{
  "n_layer": 13,
  "d_model": 256,
  "n_head": 2,
  "n_kv_head": 1,
  "head_dim": 128,
  "d_mlp": 320,
  "vocab_size": 2048,
  "activation": "swiglu",
  "norm": "layernorm",
  "norm_place": "pre",
  "norm_eps": 1e-06,
  "positions": "rope",
  "rope_base": 10000.0,
  "rope_fraction": 1.0,
  "qk_norm": false,
  "attn_scale": 0.0884,
  "bias": "none",
  "tie_embeddings": false,
  "parallel_block": true,
  "extras": ["capped logits"],
  "init": "normal",
  "init_std_qkv": 0.0277,
  "init_std_o": 0.0277,
  "init_std_up": 0.0277,
  "init_std_down": 0.0,
  "optimizer": "muon_variant",
  "lr": 0.00598,
  "lr_mult_o": 1.64,
  "lr_mult_down": 3.0,
  "beta1": 0.9,
  "lr_head": 0.00515,
  "warmup_steps": 200,
  "schedule": "wsd",
  "decay_fraction": 0.586,
  "decay_shape": "pow",
  "final_lr_fraction": 0.0,
  "batch_tokens": 32768,
  "seq_len": 256,
  "doc_mask": true,
  "train_tokens": 287800000,
  "steps": 8783,
  "dataset": "wikipedia_en"
}
MLP neurons of a small language model. Each row is named by its layer, matrix (gate and up: input weights; down: output weights) and neuron, and shows model dimensions 144-207. Each number is 200 + 40 x the weight over its row's rms, rounded and kept within 0 to 999. A neuron's up and down rows have the sign that makes its largest values positive.
Before each neuron's rows, "fires on" lists the tokens most often at its 100 highest values on Wikipedia text that the model never trained on.

fires on: " in", "il", "er", "istor", " of", "al"
L9.gate27,232,210,211,236,221,256,193,187,243,191,140,196,221,203,156,212,207,159,187,225,221,227,229,225,204,223,233,207,126,154,185,208,213,251,191,111,259,165,163,182,236,240,222,245,258,256,203,252,218,212,205,234,175,158,242,239,149,141,153,248,255,266,190,173
L9.up27,207,199,262,195,178,184,183,252,196,170,196,176,180,181,166,213,163,222,261,183,207,264,230,197,227,228,220,210,208,260,238,229,202,226,231,182,207,170,247,237,165,206,116,177,251,185,187,170,149,249,171,218,227,156,242,192,210,257,201,231,167,259,212,204
L9.down27,263,212,171,181,239,188,240,254,143,183,228,246,194,204,183,175,261,194,265,272,204,208,236,217,258,243,265,193,230,116,138,209,187,259,199,193,239,166,218,191,183,163,220,146,145,186,196,243,304,139,154,192,217,168,261,260,192,208,190,147,191,239,228,260

fires on: "b", "id", "rid", "B", "ate", "a"
L6.gate110,161,243,235,172,212,153,212,212,188,185,129,196,190,280,172,200,164,241,240,152,152,152,135,260,196,261,176,178,215,153,235,179,193,147,179,226,209,123,130,228,249,202,222,174,116,171,206,237,91,222,143,207,192,227,165,243,207,165,182,213,211,216,231,134
L6.up110,126,297,258,219,143,198,146,204,164,208,280,188,237,188,266,163,194,177,164,272,191,239,192,195,198,236,256,169,212,139,199,203,234,205,209,128,171,246,214,181,231,167,121,192,179,196,184,128,188,250,216,211,229,180,269,191,189,209,151,104,180,189,176,213
L6.down110,205,188,199,195,268,216,226,152,193,222,183,204,200,221,218,186,211,224,209,210,248,196,232,255,236,149,159,187,215,170,152,186,276,239,164,190,286,225,244,234,158,156,191,177,177,255,203,200,300,216,186,250,201,153,136,221,187,266,233,169,193,185,194,326

fires on: "200", "le", " in", "s", "192"
L8.gate119,199,261,197,265,224,201,223,177,227,148,137,128,163,175,211,116,247,199,195,183,205,217,154,120,232,212,203,214,283,253,167,213,195,241,210,182,268,251,203,202,177,212,159,209,207,183,160,239,201,233,200,216,204,155,182,214,212,178,247,215,135,197,183,259
L8.up119,216,179,215,125,277,184,221,187,188,155,226,172,173,253,169,201,158,181,194,268,208,160,255,110,224,196,228,195,234,279,166,182,159,165,263,199,168,193,167,200,176,184,187,209,225,195,219,169,147,226,117,234,283,201,300,252,207,187,191,179,301,179,153,184
L8.down119,186,202,252,241,193,168,103,200,205,112,128,221,213,203,184,166,158,117,246,178,233,189,172,201,250,207,231,272,108,171,249,243,192,226,224,193,221,252,228,212,248,221,231,192,235,262,239,181,177,220,209,159,247,235,160,199,250,192,219,193,126,235,239,141

fires on: " Car", "ber", "ard", "ar", "h", "mer"
L7.gate162,159,251,193,95,247,140,190,168,162,214,194,229,240,198,240,196,141,166,239,207,216,188,206,219,205,222,186,217,198,170,222,200,166,160,219,238,190,124,147,237,322,166,207,216,168,138,156,229,223,243,221,180,257,222,196,227,185,200,242,183,176,139,218,142
L7.up162,264,182,192,215,233,179,211,199,200,262,220,195,192,219,132,233,263,219,184,179,216,172,241,236,173,208,135,253,251,173,276,207,215,196,175,250,253,249,208,197,242,221,264,186,205,314,233,146,238,192,187,192,233,263,207,172,166,254,164,168,202,220,186,160
L7.down162,192,185,191,207,204,217,187,179,186,243,187,244,210,248,227,230,176,162,135,182,258,261,227,269,235,232,163,187,160,144,165,182,185,204,214,141,244,200,192,189,219,242,190,162,166,211,233,148,148,180,220,193,227,177,201,142,195,231,196,218,208,235,214,134

fires on: "ed", " \"", "est", "ig", "\""
L5.gate53,180,233,163,264,180,209,221,205,199,173,176,174,205,153,233,176,172,212,181,242,187,231,169,252,221,206,239,222,212,212,253,281,189,163,243,115,172,231,155,178,224,184,97,277,183,231,220,296,172,133,154,169,200,164,203,197,169,244,170,160,215,170,156,188
L5.up53,204,217,215,189,155,247,157,77,145,172,215,140,267,183,223,195,243,250,254,212,250,184,117,201,202,276,219,224,260,203,201,247,153,156,196,195,314,174,268,201,153,226,113,185,153,258,207,210,228,187,228,180,223,162,243,229,165,173,204,244,205,271,214,186
L5.down53,202,258,204,211,292,225,224,204,213,241,236,206,182,244,158,212,154,162,200,197,236,244,242,210,163,226,189,190,229,172,180,235,165,308,240,257,184,206,199,173,190,231,132,180,192,283,163,134,111,256,225,177,252,227,196,171,199,129,311,202,221,142,164,147

fires on: "ra", "e", "ai", "u", " Pe", "el"
L6.gate124,185,180,194,189,163,249,218,175,223,153,232,259,185,218,263,189,214,189,207,184,193,272,179,174,122,193,286,216,163,150,193,168,222,196,225,202,231,243,217,202,165,138,169,258,207,115,224,228,203,176,167,204,189,207,239,246,156,128,146,168,268,208,232,226
L6.up124,173,211,224,156,189,284,201,208,216,241,203,239,166,197,211,221,191,178,279,174,229,308,177,197,243,214,234,160,241,216,191,170,251,161,328,228,204,199,273,248,183,210,250,184,182,245,246,175,146,196,258,195,147,227,196,245,242,204,167,232,264,232,204,266
L6.down124,234,204,222,184,205,226,173,255,190,215,220,191,131,127,244,223,205,157,222,250,195,258,237,150,139,239,199,166,221,230,330,174,173,176,242,205,192,141,174,247,249,207,204,200,186,183,252,195,210,275,241,168,150,208,199,195,204,174,226,208,213,224,177,223

fires on: "s", "op", "ch", "K", "le", "\""
L5.gate56,245,239,248,177,144,141,203,210,213,195,206,161,163,134,202,134,178,162,212,173,138,199,222,243,287,219,269,188,169,220,196,218,241,207,195,227,157,152,190,208,291,226,230,164,204,145,193,200,207,299,194,273,222,218,185,196,242,159,176,212,201,213,261,169
L5.up56,193,231,231,233,211,182,152,92,189,235,253,144,139,190,230,240,234,212,165,197,169,164,217,200,159,168,150,214,149,207,187,243,118,242,228,199,153,257,209,171,254,305,199,193,214,124,216,237,189,258,220,198,184,224,247,153,151,279,200,233,229,261,223,213
L5.down56,205,189,235,130,189,185,178,242,165,107,217,231,207,254,170,126,161,203,204,238,209,171,207,180,115,171,235,263,198,219,231,172,271,229,211,155,241,217,203,220,217,173,180,152,275,206,195,159,202,194,158,210,216,256,268,214,147,178,224,237,117,186,253,186

fires on: "p", "le", "vel", "ling", "reen"
L2.gate156,282,194,246,180,140,228,142,160,245,127,173,235,240,231,246,205,172,207,123,203,200,189,216,211,155,196,222,159,186,180,186,178,217,230,174,257,204,188,171,232,247,178,251,140,181,213,152,137,187,224,207,169,172,295,200,174,186,267,217,173,179,162,215,190
L2.up156,168,118,209,212,200,230,281,210,178,181,230,204,259,161,194,162,116,201,201,148,280,188,216,200,292,166,259,156,215,104,184,188,211,181,211,182,187,229,158,178,168,200,131,268,238,185,168,184,179,196,206,209,200,154,240,163,173,172,137,182,209,195,172,312
L2.down156,220,237,192,155,218,210,207,148,213,275,124,247,180,216,195,176,176,166,221,239,169,210,157,219,198,200,135,198,217,207,166,185,205,216,231,232,208,217,252,214,185,200,228,223,164,201,169,247,153,202,238,159,235,162,171,200,159,177,171,207,181,195,202,105

fires on: "(", " [", "^{", " Sch", "_{", "["
L2.gate184,213,189,237,238,219,207,279,176,165,143,170,169,220,202,215,213,221,201,131,228,219,215,223,248,115,194,219,212,181,225,175,234,176,239,123,228,165,251,193,298,144,209,205,215,261,148,216,255,172,220,213,240,184,178,238,150,218,196,266,214,165,232,162,164
L2.up184,214,114,247,138,188,227,189,151,196,188,217,172,207,180,158,239,107,163,235,181,136,185,188,213,261,208,174,240,211,182,175,262,200,187,224,173,194,185,265,283,177,239,202,171,176,222,184,289,190,173,204,238,113,204,197,220,193,156,238,190,174,245,233,261
L2.down184,236,110,292,292,217,163,290,231,223,143,168,173,166,206,247,199,275,215,164,198,172,183,164,156,182,180,172,156,178,254,160,227,174,215,138,224,136,216,216,198,195,221,196,131,181,214,156,185,189,155,155,250,225,213,231,211,221,194,198,269,147,224,170,220

fires on: "ong", " of", "ious", "ight", " most", "al"
L8.gate32,139,190,198,228,228,220,161,175,175,201,188,205,181,165,225,165,102,262,198,134,174,172,219,160,280,229,180,101,244,206,165,177,219,262,273,193,214,132,199,170,214,208,172,210,233,235,271,186,207,265,210,262,155,240,193,238,209,246,284,134,243,299,220,187
L8.up32,136,143,176,192,249,133,150,235,196,191,155,265,168,161,128,190,222,222,175,237,247,193,242,248,301,155,279,177,187,190,195,173,200,224,187,156,238,262,219,181,213,230,146,171,230,122,160,189,191,202,203,223,230,158,229,201,243,208,225,157,240,201,181,217
L8.down32,226,203,178,208,244,254,207,206,112,233,215,255,133,211,181,257,280,234,165,263,256,194,211,149,208,217,216,145,204,201,168,199,215,259,219,241,196,143,212,140,189,236,159,145,180,141,164,138,151,199,158,135,212,103,210,165,181,189,194,238,218,188,134,206

fires on: "ur", "ed", "ac", "en", "ul"
L5.gate155,162,165,155,139,148,159,246,194,227,199,186,218,201,147,197,139,156,234,213,232,196,250,206,252,227,206,132,183,237,153,183,155,189,212,160,185,149,224,172,230,119,194,197,248,204,145,165,253,232,210,203,217,284,178,237,173,267,272,214,243,233,223,136,112
L5.up155,229,220,200,121,168,128,215,192,217,188,168,208,151,217,273,241,271,205,184,233,178,225,211,165,184,203,194,227,158,211,190,245,199,213,260,243,287,142,146,182,140,249,217,231,95,233,152,267,199,201,236,250,170,179,182,145,239,210,205,252,247,201,198,208
L5.down155,261,181,191,233,295,128,210,146,218,160,179,227,160,205,216,184,243,177,186,248,225,205,199,153,201,168,240,199,240,206,292,171,212,263,213,191,264,230,192,148,189,204,213,231,240,281,191,217,182,286,192,192,229,157,196,195,203,123,172,203,176,256,263,212

fires on: "ust", "v", "ill", " v", "ask"
L9.gate75,167,168,255,188,212,181,134,191,167,168,238,159,176,237,135,144,152,179,215,148,237,192,165,208,228,182,186,227,198,234,143,235,267,153,234,136,194,196,195,184,205,122,199,148,295,151,241,185,207,291,188,213,244,183,163,213,173,300,137,189,263,198,187,138
L9.up75,165,112,192,233,175,262,180,196,258,224,265,240,224,190,163,174,186,258,153,228,214,102,212,199,218,265,182,186,230,166,169,188,225,219,221,158,283,209,149,189,211,194,136,231,197,224,287,182,206,216,238,164,209,170,115,182,215,192,202,213,216,239,240,240
L9.down75,255,181,183,170,210,178,187,199,184,182,23,233,204,165,186,221,218,119,246,205,220,167,197,216,127,201,269,152,228,172,286,128,244,195,205,128,150,158,154,174,256,194,176,174,251,159,179,225,121,139,162,229,170,155,249,188,158,190,157,243,210,193,222,250

fires on: "e", "ill", "v", "ann", "ash"
L5.gate219,196,150,272,251,213,210,171,280,185,192,200,181,201,201,221,216,208,180,187,230,133,223,221,205,179,234,256,198,256,180,124,159,203,207,242,178,217,245,236,207,172,173,145,205,249,225,189,159,273,145,262,179,226,209,197,131,141,166,225,186,255,228,209,203
L5.up219,192,237,239,283,196,156,166,184,273,210,264,267,236,143,189,154,195,184,246,170,104,181,237,205,171,282,221,234,211,200,205,195,264,207,250,245,194,210,240,166,124,245,175,202,295,235,205,222,244,215,231,191,254,217,124,197,195,196,234,149,196,223,229,230
L5.down219,244,227,138,179,218,248,263,224,289,179,203,290,189,295,215,246,168,147,208,145,216,164,212,196,158,247,181,165,182,230,258,239,203,113,245,116,191,215,193,194,189,159,200,215,202,225,213,187,189,159,156,289,183,203,210,177,218,162,188,244,141,157,164,261

fires on: "or", "p", "ph", "our", "–", "o"
L7.gate148,241,208,244,180,179,143,156,181,209,112,180,168,199,176,209,227,135,192,271,146,119,206,188,241,212,182,220,193,290,170,112,223,202,213,208,178,220,247,193,170,229,199,194,169,163,178,253,241,206,252,231,248,151,167,163,135,248,191,171,142,164,246,207,188
L7.up148,146,244,245,196,251,248,219,179,188,195,200,294,163,231,275,197,181,228,108,168,212,273,247,177,215,201,194,124,213,233,179,136,233,90,223,197,177,169,258,245,243,187,183,123,182,144,202,214,239,233,167,146,154,203,219,268,171,177,170,237,192,173,267,186
L7.down148,172,227,202,204,226,190,185,195,173,240,183,109,199,259,204,176,249,237,186,168,222,173,194,136,147,196,238,204,190,181,219,146,233,185,230,134,176,150,182,201,261,225,270,238,159,271,205,221,176,209,206,199,165,261,187,216,85,161,201,176,142,205,229,179

fires on: "st", "ou", "our", "mer", " St"
L7.gate284,199,95,217,178,206,240,271,138,215,184,155,215,156,164,215,165,139,216,282,164,199,188,211,159,179,209,224,258,214,210,232,189,209,244,173,209,206,194,234,206,202,189,205,186,238,204,222,140,183,170,156,228,257,257,231,126,247,259,128,220,163,155,200,181
L7.up284,238,199,190,245,277,211,192,196,158,196,139,132,107,181,221,216,199,201,174,204,228,280,178,233,196,164,176,212,200,152,198,193,200,197,241,216,186,218,149,170,228,205,178,173,213,274,101,184,158,240,170,181,161,197,224,279,224,132,199,262,206,251,225,176
L7.down284,196,121,276,140,209,224,163,225,177,171,169,258,218,182,226,201,169,235,184,265,216,209,152,209,227,175,185,240,187,257,158,235,243,229,205,240,226,273,149,238,171,201,191,260,199,162,198,215,244,203,207,260,278,195,204,125,231,174,176,243,191,222,162,230